{"n_layer": 12, "d_model": 256, "n_head": 4, "n_kv_head": 4, "head_dim": 64, "d_mlp": 2048, "vocab_size": 5118, "activation": "tanh_gelu", "norm": "layernorm", "norm_place": "pre", "norm_eps": 1e-06, "positions": "learned", "qk_norm": false, "attn_scale": 0.125, "bias": "qkv", "tie_embeddings": true, "parallel_block": false, "init": "normal", "init_std_qkv": 0.0312, "init_std_o": 0.00639, "init_std_up": 0.0312, "init_std_down": 0.00639, "init_out_by_depth": true, "optimizer": "muon_variant", "lr": 0.0181, "lr_mult_qkv": 0.5, "lr_mult_o": 2.0, "lr_mult_down": 2.0, "beta1": 0.93, "lr_head": 0.0135, "grad_clip": 1.0, "warmup_steps": 200, "schedule": "wsd", "decay_fraction": 1.0, "decay_shape": "linear", "final_lr_fraction": 0.1, "batch_tokens": 262144, "seq_len": 1024, "doc_mask": true, "train_tokens": 879200000, "steps": 3354, "dataset": "wikipedia_en"}
MLP neurons of a small language model. Each row is named by its layer, matrix (up: input weights) and neuron, and shows model dimensions 16-207. Each number is 500 + 25 x the weight over its row's rms, rounded and kept within 0 to 999. Numbers have three digits each.
Before each neuron's rows, "fires on" lists the tokens most often at its 100 highest values on Wikipedia text that the model never trained on. A number after a token or word is its count.

fires on: " the" 32, ", the" 18, " he" 11, " she" 6
L4.up441:541485520499465495550469506483480477518504483523501485523500494493469473456497532474491500497479483491523491506472510461542511460511464555464511483497507491536492444525468521488482498492496469522495505477550499513473511478493560499489494540525489480507521507531484494523497512479441459483500478468473514458495518542524520536488519507496515484504496524517497491480536528464525514529471514508513492473479477458553506551515503517497448536483533524491526472499486501495500529524500502462496466467478474516459492514541510495519549482506518476483488551479570553509493533541497485461

fires on: "y" 13, " Sy" 11, "es" 7, "as" 7, "ors" 6, "ag" 6
L4.up1857:477503453507498509543493472463499512519548487457501518461527471489448480497512504497514545460535490548491520469505510472531491506496464514537495483536461498541500542504481477499485461519526536521483477509490464495511509530527509506501544531510534496503436491474521516531474488522473490483485552497525510493526510519522501492497462492533465489494498543518482478489508434478522523544509472481544488530555517472482487505521446505468496482510494503487516467518508459515492479583509460517488512495480498535475506475521494505480503460520450503458504499509541565471517514531491509536

fires on: " (" 26, "\n\n" 8, " |" 7, " also" 7, " | " 7, " first" 5
L4.up1941:528545492501481493494482504485507495472491475535517504518520507487505511517541503519500503491482484506508513491513485482468517448497523522486459491572468464492461504541543450469474509532496524527489467496529523476478469497538561469490498514492512459465496426476504510494476511485504487466537498501539476498485525476507486510464513491465464464527500473560492514545499488531530507504536492525511491500537471513497444479507487521556484529493528488506463468508481478553508463488486461470491510478479457506505498469503529462530492507481505505541490499511541520495458525484522525462

fires on: "ed" 21, " the" 10, "ed the" 9, "ated" 7, "ished" 5, " a" 5
L4.up22:509504499515465528498505538492473490532550438519469517546497513527533517523509487487530535511503518525515522527503493537443484538495529484480514449501533500467466453508510519536468511518470526498565456517482500509455525495518509454504499515510527483508500481561475500533509492540538537479496514516496495478567488497519535513488502507487428566518509525515492529489516504502487498549470504480502501505475497511471522535491491456470481516478499481528500482522508466497535535439499514517507494470503504519471541470504484553527513510459470480499517484529479515490517501508506543484

fires on: " v" 42, " V" 9, "V" 6, " R" 6, "v" 5
L4.up1036:479471526527477517510484494484489509480498525508512469545465499462476486533481541483524508468508503529500518458495536490472484500525489448483475508529508455460507536522511574518523465496487527498515503527486493514457465487529487517500519492525496509503497479518515481504496489546513471513456520510514493537502527491501463505464482544522513512464457440503494535497482508481492497501501486515490497574537492486490487526505516514486474536479489469506511515534526531515516511473455520464503511504501495504465489531478601476554462548530471490536506530511513523480516497517450541526

fires on: "2" 51, "–" 41, "1" 5
L4.up1488:510510519532510428548486485507499495489504489464472462499502496512457498527460506523526543502488553471528491558518486469465487496488480501476539537458492510502498493501522494502508508519493462514500479504478509532507460506513529554520499541485480479511524521509549495507488539516503504550480544490486532471476487487483521490529500484538493532493449536520505480542497497518532512514478504506484510454446483480524460455476539483479485492526517476519518543467456531485506486498462530519527506496511532516486508497551521484529513489532464498508477547516483513485510502511504502510

fires on: "–" 32, "au" 7, "1" 7, "  " 5, "ld" 4
L7.up2015:511528492465485494476480510506487462490504497471482540517493494495496495504514494504506510523512531522472506524462461521471513481480515504512523534469530510488498558475486485464488538519527516538503464471454502507545474529481536496510495504503489512487518468496493485505489484532501469533522513437496494524475522481455504489542469499481486546491485553520491492502495503523517501553524509481477450479449528498450536472501479489516439527552495494517490494520485504462468524526476501510513488494530546484476482490495492513509504471480498502538510490511478439505486554495533502444

fires on: " G" 51, " | G" 29, " g" 10, " of G" 4
L4.up1503:464501521500529536490471478499445509513513515467497501487460480478514509495499542479511491504465485499480521473503470524556504479499485495516444512441476482474540490453537535512460487529489533512542477525486500480479456550502515463501496498510466428509479501462540488494498512489523535497478490525526466478513519516547480487484498462511474506467512470512489462445524562491533523512524513530512569530526491497466511469524508540498495515567415495466477510498486522515523494515514521539510502494493519509501511511523475495502485479537489486500522537536491501466541543483509507515

fires on: "h" 17, "12" 12, "port" 8, "G" 5, "15" 5, "94" 4
L4.up1726:538539505478514511501434542483461450484481502466476505503535474497452502502502535521471501515507491545496491539473488455476490507519505490515510520476460466478499508486515506500486525521502558492483464506479526505501511499478494524522510503487535479473448502464491509499503513507503475496534454470490520515539489506514491477517506475481510514464510464546507517459515486513486525556520487462537465449480485518490496520477476535509494499498492477545497505516501487494505498490480505474498529494475440489547497480517486450541495488501501521456562529459483516499490502499472481566

fires on: "," 20, "n" 19, "ud" 5, "ated" 4, "ed" 4
L7.up1290:526521500483496523544479497487531472485505522537506520518517482457541562505480508475527550489505501514511526513512496469454490539490524476488541520521496452461519494475492542475527511482455490469568470518521513564497446482493496477529459483480502487459514454461508495527509469461479538454526483492490481480519530502527500522485465522523498524500484469501476534509473519487463510496503496488524515532488489498520447524506505464461448477453530504490481516522482496521555505510482489510488475490549507523489470460492504470502535527505485486515504481495472503500511496508468525510

fires on: " un" 66, " Un" 12, "un" 7, "ural" 5
L4.up1433:516512492515530488508488508499499503488481499505519566497492532488449520493494451510523508506509446517492511494515543518491506475524483495453524459493560516492498499484497520487494499532462477490500510520488469517504540534520506516542449507492441508476529496524478510500436519469477490505498468479498525510501522499445481529488496463570477513529493481462528486533501475461533528534569451476472501492490519475519487520521515487488456535477523518499525482565547518492491490524506474464472490479438472476484502482502546531466502445524461483481531507544486480495491514515508500496

fires on: " " 25, "." 13, ", " 10, "1" 6, ", p" 5, "," 4
L4.up1423:473536487520508490498457488483470485508488551515448488476507514483489439515494485512487487478490498498491507530505494497519530477442500461524527489513474487500516488482525452504495487503548471531505495481493538451503514507568551530473514513512501473501506479537478465534489464507536499514452540481507448483523456529556479486518516476514497524499505508487476491496476477473509493472473515560478494502529478501490528517512506484527494522506510474514512492499514490447524493515470537511525513452528510497531516489475509500485495498490541520485471547475501501471496529507505545519

fires on: " E" 27, "E" 21, "- E" 8, " (E" 7, ", E" 7, " | E" 6
L4.up1732:530499515496511489514474518503481497488485487522481514539481530491457512519473507509502458498497481495507541510516474483513468498467477496474442494484509532522502504559486531563478486550532504451489511507508522495479481509486517471488497486526520480473499437483511512546470471499506512522497525463500484552487497533503518487481510488478476486544475504548490467533512532434491516525501485462494468498478478497484576476508519519459450525487493453530518444527473517528449454442535510551512511501548523531530464500481551513486464461501508490467487529482490471522468489486484496494

fires on: "ag" 49, " so" 8, " sk" 7, "est" 4, "as" 4
L4.up468:440457498464527558533517453494514500524486540506503493485493499498511507470526497563472500508502527497522457492518541512527476540518436504515477497501510515529459501545445521526486547471502471505470479497536554459501477490485519553497488533471529469524495513512500459505466490478477443514511502478498497487503525510502542434475466510473510457523512468534494509479486485489507473488502494521553502506526491506479530493492500513503508490495476464498501526485534488477517504466536521519479497485508476541511497495512523517544502453533478487512471530534509510497466492526534555499

fires on: " d" 15, " g" 14, " The" 11, " con" 4, " to s" 4, "The" 4
L7.up257:475472525506498498489523550522500480521497512499470517540507522471476504486509524478462508485481424514469514496481509509516491448490451466476488530508506503496529478510510473524475524497447511462480470448481499548444480529511505495491519522506521490476493513523495490476527492581473525504476494510448497524496518518471501507509501468526509474535476474536545500472484521516505476509483491533501539513520538499508512529486460506537512536488518517440509532486488524465460535497524483491482468479471519541496514475519478551479492510514469468463497484491550511507507498491497531534

fires on: " G" 50, " g" 13, ", G" 11, "c" 6, "- G" 5, " | G" 4
L7.up1316:545511536494544494484497500550472491498548496487504533515475501500476483474429527507498530490493505529494512506497485492535476477500509488497521485428509515506477493473503519507464454508509499494559495467494541475468489512495496537464536490504523464431491464476458496538483506457525523505489495441472489547522524465491479479489453511511469509534493469513534539492515527516526496487535510466515505519493482494509495509542480531466507522486453558514505491475467533456483507437480501523524543495476488485480478487493498481504511536490492520541484492520503535479502546494467520499

fires on: "or" 13, "." 12, " and" 12, " in " 11, " " 6
L7.up2003:522540521530466521502498495476489554507457536530523506504516503480506481542497504510554491470494487488500473505519492490477508444528498524512507506470483476531547511481523500501513534496491489461468456485504459550474473535449508521437516506522453534482539488489501497526489526504485495485505499502479522569557488501515527511494431506480472525513532490458504505485516517480528486478452498507488483511486478500519530515537510434526476495503518505481510531472528463446467515500522527531493477444508511491496488463499492476497505517537513529477487484513506514497558475454506521496

fires on: "0" 42, "E" 18, "2" 8, " E" 6, "é" 5, "." 5
L7.up1981:510460515490510471515502513511505504501493495509497493446491434462478497502485463510485482522495527480514503472518500543525480456514502470468515544534510486522530486545508515495482533513514489475517480520508522505479446511498552496533489496515483451508519488532522551509481463540469504535532429520470518535494482501531508486535553512478495514540504490519546504534484514484500546543485464507481450497445514526506511488525502524458471508535510483504522470539504494498465523535507488495517494500485505485494485530502508499507527480552499528444473504469502503522511502473457557510

fires on: "on" 38, "en" 20, "an" 7, "im" 7, "ur" 6, "att" 6
L7.up1897:502524516488485488490481502493523540541489495510497510474536548509523478513504487543511524484519466509525512506515469475524483522470495549492498515462501482508458462497528480467492480503470519485485561508500532491466544492485510489533496486455509519482480521470490489483504483486554494498489507495530497545490491509543515474510465501467518432532491485533597538495525479497520510529533478498492505517503521447514491564506482503495533482494527541476526476499502522524453514490524550514489496517481515507458503483463484502476520453513510524500517560508528468521496490477461511486

fires on: " (" 19, " of" 13, " " 11, "." 9, " |" 8, "," 7
L7.up1670:542457454530521496503520500477503481498492525467496521498541521464462455512497475499500508496506502501547445498496485472497528466528513560513479479497490486498481477515477488485495489526498467500476507506514476511509533545524531491502485495507502452509496519486495513517476472496500519492489545521508542502466482495558523505485474451526464482458519480520470507535485512502519553480514505526485476505528517555472481534508526478494507505439537450470508513490505485493491508497521463498496519447515518535493504435487487494506458512547543505481458493511528514524496509500470501471

fires on: " of" 26, "ly" 7, "ally" 7, "s of" 5, "ation of" 5, "ically" 5
L4.up399:469526516481527488481488536499508490516505514476482500417531507498509502472508496463493501527527501526481493523480500463513498520521531495508499509495526473481528489540506491476482478492496518508483497514494498539509496566516503489469484487532479517497498506502524511500494468501482509499485484496457467530518520571546493483550496506501523528493508510486481499508511495501466496486416485519477502494518474521516532493513479483498507472484474453498468500495462510523493468494497471509470545470503528467511509495487525528517510512535499471497481467516472510482497483487542445485

fires on: "ut" 19, "erb" 13, "up" 11, "hem" 7, "ul" 5
L4.up130:504511507507485528546511505534542494489479506498529492547468472508512512520499477496533504516473494487501508508473508482486540488495482491506508501475512491499556476500490491515512489430522597458484523489513520578462530497481543533519484517480501440533492501505493491501470500505457507484454496537498513528534509498502527489495426502500493524497504504542498467532487530533492534518475477516534516487487483494495495495478472527494491499482527452507502524459490496482510499444459485476468495522487484480506486497513479517480477505497495511509542469517551508483541489482498497538

fires on: "," 46, ", but" 8, " " 7, " but" 5, ", however" 4, " so" 4
L4.up1633:506534544474496510524475533512542493536489515493458508509478521447535473481539468460464518538483531479481506532518498455485520501502512512496497489486509437496536504459488492449491502503518491537514488486513524469495504509489480551466518524517462492511504511492529467493482509502467499529492513464487490487497525542489472505517523490505489490502521521518500517457505527506506474539496546489467522487496505498485487544496474525514501516505521465532467512536477481496525505478514510523494498468503543512493567477468452488541485503513526516464525474507481506510489500521505507516

fires on: " G" 28, " D" 14, " g" 10, " b" 7, " A" 5, "- G" 5
L7.up1295:505508549456505496466500517513482511507533447496471517497536488481463466508501532505485485452473477497510502498493521487518526494553517512549454537481516519514510465471517471497505480484494495562492501489495480467505509497522526489490536505491482473479526498427441528514514505533549504475502491484512486489564554527489472534489525501478471466476530501480529464505490538514486436487486507476499476492497509514475511476456498506524531478524441503466496504463523478522506516546543491491492500528483523508503502510489486520529511478541476501520512538482509504511496523477493524518

fires on: "The" 14, ", the" 14, "ing" 12, " The" 5, " This" 5
L7.up2034:532488479468516504508545512473523516522452482524533562484499517485517504486473493462496477490475474534504479529522525508499506490513493495482455501475459462511487513483549505539517503465489472518511505510532494511441544474474482508485496517465530510472451490470487478495520486526533498532500498495486492527516498553488497506505531499481508466501498458514489498468466486524513484532514483516505535514512484445538475483501511443482514503506485516486521489545509517453530461492471494495490481475490576546466505524530487503454478535531541485514506492480496521544500529476502532482

fires on: "ing" 29, " |  | C" 6, " al" 5, "pt" 5, "al" 5, "; R" 4
L7.up1874:535478514468515474521498474457502472522480491520468483520509474558538504485488494510512482519505521496501499500472516444502501490488503490515458524518516441485487518478500486471505502505500485522488525441569459512485466532526477495468489476471503479508507500473488499473512448517477449522530604528513530517472521544518505498537520509504490491491551462514484501488526507503490456477521500506496520477519473453507480480491508543487509515523500520491476497513480470494508476478489492483517489503516563514518470510483545472526518483492510452480530550526493455517486502486516479482

fires on: " and" 28, "," 12, " two" 7, "ly" 6, " of" 6, " for" 5
L4.up1112:453478460469493514471521512484528502498532492412496481506509472470514520466506519467526499515497524505492460534495515482528474485516489517488514449527472513504497485525472522511480464551496508510531539499484506500482489509502516525508487498549480539515477506476483537493472490503502467470503502529495462486484511500538491523491498510526483514538535528520540458461468489520498527507442457491553518479505478489499493538492463531492489463491483463485485541506469494469537496513464501490518469482474493501486514503544472505540495525531497510433514484502476511483526485466506509521

fires on: "ar" 24, "or" 17, "ur" 8, "u" 7
L7.up113:500493529523479496481528492500480530522550477468506514490543505508495499472465482513487491544493484512492463531505522429493496515500523498479507555508534529538500491536519472491491513503499494502566466470481480528460478490503433466461463463492518471513490498527510504484480507522473533517477542499440503474508479514454499515477551512478468491507488499477505513485489457516488483503539499492451474489525492487545489499525484496546513526540501489489536536466504466503528484502514516449511504533473527497510489496490543493521485526501559485470493514522491513475518502523559507510